config = dict(
    positions='alibi',
    bias='all',
    init_std_down=0.00933,
    optimizer='muon',
    batch_tokens=[32768, 65536, 98304],
)
MLP neurons of a small language model. Each row is named by its layer, matrix (up: input weights) and neuron, and shows model dimensions 80-143. Each number is 128 + 24 x the weight over its row's rms, rounded and kept within 0 to 255.
After each neuron's rows, "fires on" lists the tokens most often at its 100 highest values on Wikipedia text that the model never trained on.

L5.up54 [111  83 139 114 126 140 119 134 112 140 142  37 116 122 119 121 154 115  99 147 119 111 136 103 136  96 145  97 170 136 107 158 143 176 147  98 101 123 155 133 117 102 119  81 135 157 185 152 155 141 126 125 139 104 111  75 136 124 116 150 117 170 131 154]
fires on: " on", " W", " over", " th", " light"

L4.up79 [139 149 110 142 130  92 110 117 145 172 113 106 101 157 153 122 113 101 140 128 105 150 124  82 167 107 144 139  70 127 160 116  94 154  94 109 155 111 145 128 132 152 134 114 149 115 127 114  85 136 129  89 124 136 101 114 118 118 142 181  98 104 175 127]
fires on: "or", "in", "un", "om", "-l", "our"

L4.up754 [170 154 161 115 122 106 137 147 142 100 137 107 143  93  96 172  97 121 102 148 111  90 135 135 112 117  96  99 134  95 105  75 153 150 162 132 161 135 148 132 137 119 134 157 164 163 142 109 121 123  99  78 122 131 127 103 126 131  88 143 140 145 134 150]
fires on: " Ch", "-", "ian", " Y", "ing", " K"

L5.up842 [106 122 107 127 151 185 134 128 119 172 119 111 157 109 168 127  67 114 165  91 142 125 124 159 145 160 149 123 141 115 136 138 149 126 134 119 151  99 147 126 132 124 123  98 125 158 139 145 135  87 156 112 103  93 126 137  76 181 150  80  98 128 151 114]
fires on: " a", " (5", " un", " (", " (7"

L5.up663 [186 101 171 141 132 115  80 108 150 133 115 124 107 156 167 140 127 178 149 152 133 104 141 118 158 166 130 162 113 135 120 113 160 138  94 113 132 124 118 130 120 108  89 114 122 116 105 154 155 138 102  88 120 110  98 101 157 131 145 143 164 141 135 125]
fires on: " 2", " s", "igh", "re", " S"

L5.up41 [125 119 132 144  65  97 124 161 107 104  99 128 102 129 143 147 138 156 127 122 157 133 143 134 145 138  89 131 126 112  74 145 118 215 108 141 120 141 154 152  86  80  89 127 160 106 116 142 146 144 103 112 109 132 144 153  71 104 119 119 159 166 140 131]
fires on: " O", " o", " pre", "O", "s", "a."

L5.up594 [126 121 106 149 139 163 105 123 111 118 163 112 154 147 131 122 136  98  95 104  94 138 122 137 156 114 137 107 129 145 131 141 148 157 185 117 140 153 154 123 206 134 125 137 107 134 129 137 132 124  78  93 112 129  83 135 142 176 141  99 142 142  97 104]
fires on: "en", "el", "et", "er", "ay"

L5.up503 [165  83 136  87 105 130 146 115 114 147 128 135 140 133 122 113 122 122 129 129  71  93  97 134 164 136 156  90 110 152  96  95 120 146 137 184 147 147  97 105 132 100  87 125 121 116 143 133 132 130 179  77 158 141  90 138 108 113  79 204 125  94 112 127]
fires on: "n", "5", "t", "en", "4", "ut"

L5.up37 [104  95 129  99 100 163 103 137 154 148 140  94 122 119 124 123 126 134 151 152  88 132 144  73  88 160 114 135 115 124 136 134 113 154 126 145  98 149 133 148 142 124 113 162  89 114 117 127 166 140  92 119  94 135 104 134 123 134 136 164 165  98 103 126]
fires on: "′", " died", "it", "et", " for"

L4.up12 [134  98 136 133  95 132 148 155 183 150 120  87 108 166 116 114 153 117 110 101 124 153 112 151  99  85 113 125 151 115 109 112 112 122 140 157 172 127 110 140 139 151 129 133  72  78 141 108 124 144 137 106 125 100 106 154 129 139 139 143 142 144 122 106]
fires on: ",", "le", "ul", "a", "ce", "ation"

L4.up646 [134 117 122 125 119 174 156 139 123 151 155 118 159 114 133 148 120 139 161 147 113 106 141 133 114  56 154 114 171 142 119 141 159  82 154 118 116 159 110 108 105 152  97 149 106 112 150 156 142 133 108 114 128  90 151 125 147 105 136 130  90 142 148 152]
fires on: " known", "ated", " used", "ur", " served", " worked"

L4.up892 [130  95 123 119 111  95 130 130 172 124 120 167 113 121 111 172 124 137 143 190 136 119 116 138 128 120 114 117  84 154 120 114 131 129 158 138  92 151 132 149 134 113 138 125 152 114 139 121  90 121 134 109 150 143 148 141  94 121 163 127 167 158 101 113]
fires on: ".", "O", " J.", " and", "i", "A"

L5.up905 [154 130 128 135 102  86 136 108 129 151 115 130 172 138 136 141 108 107 110 117 102 135 156 116 123 119 136  89 146 175 135 162 112 136 113 127 126 142 123 142 108 128 149 127 154 129 179 123 102 180 135 155 122 116 112 138 149 126 131 133 168 119 107 180]
fires on: " g", "ound", " b", "c", "ground"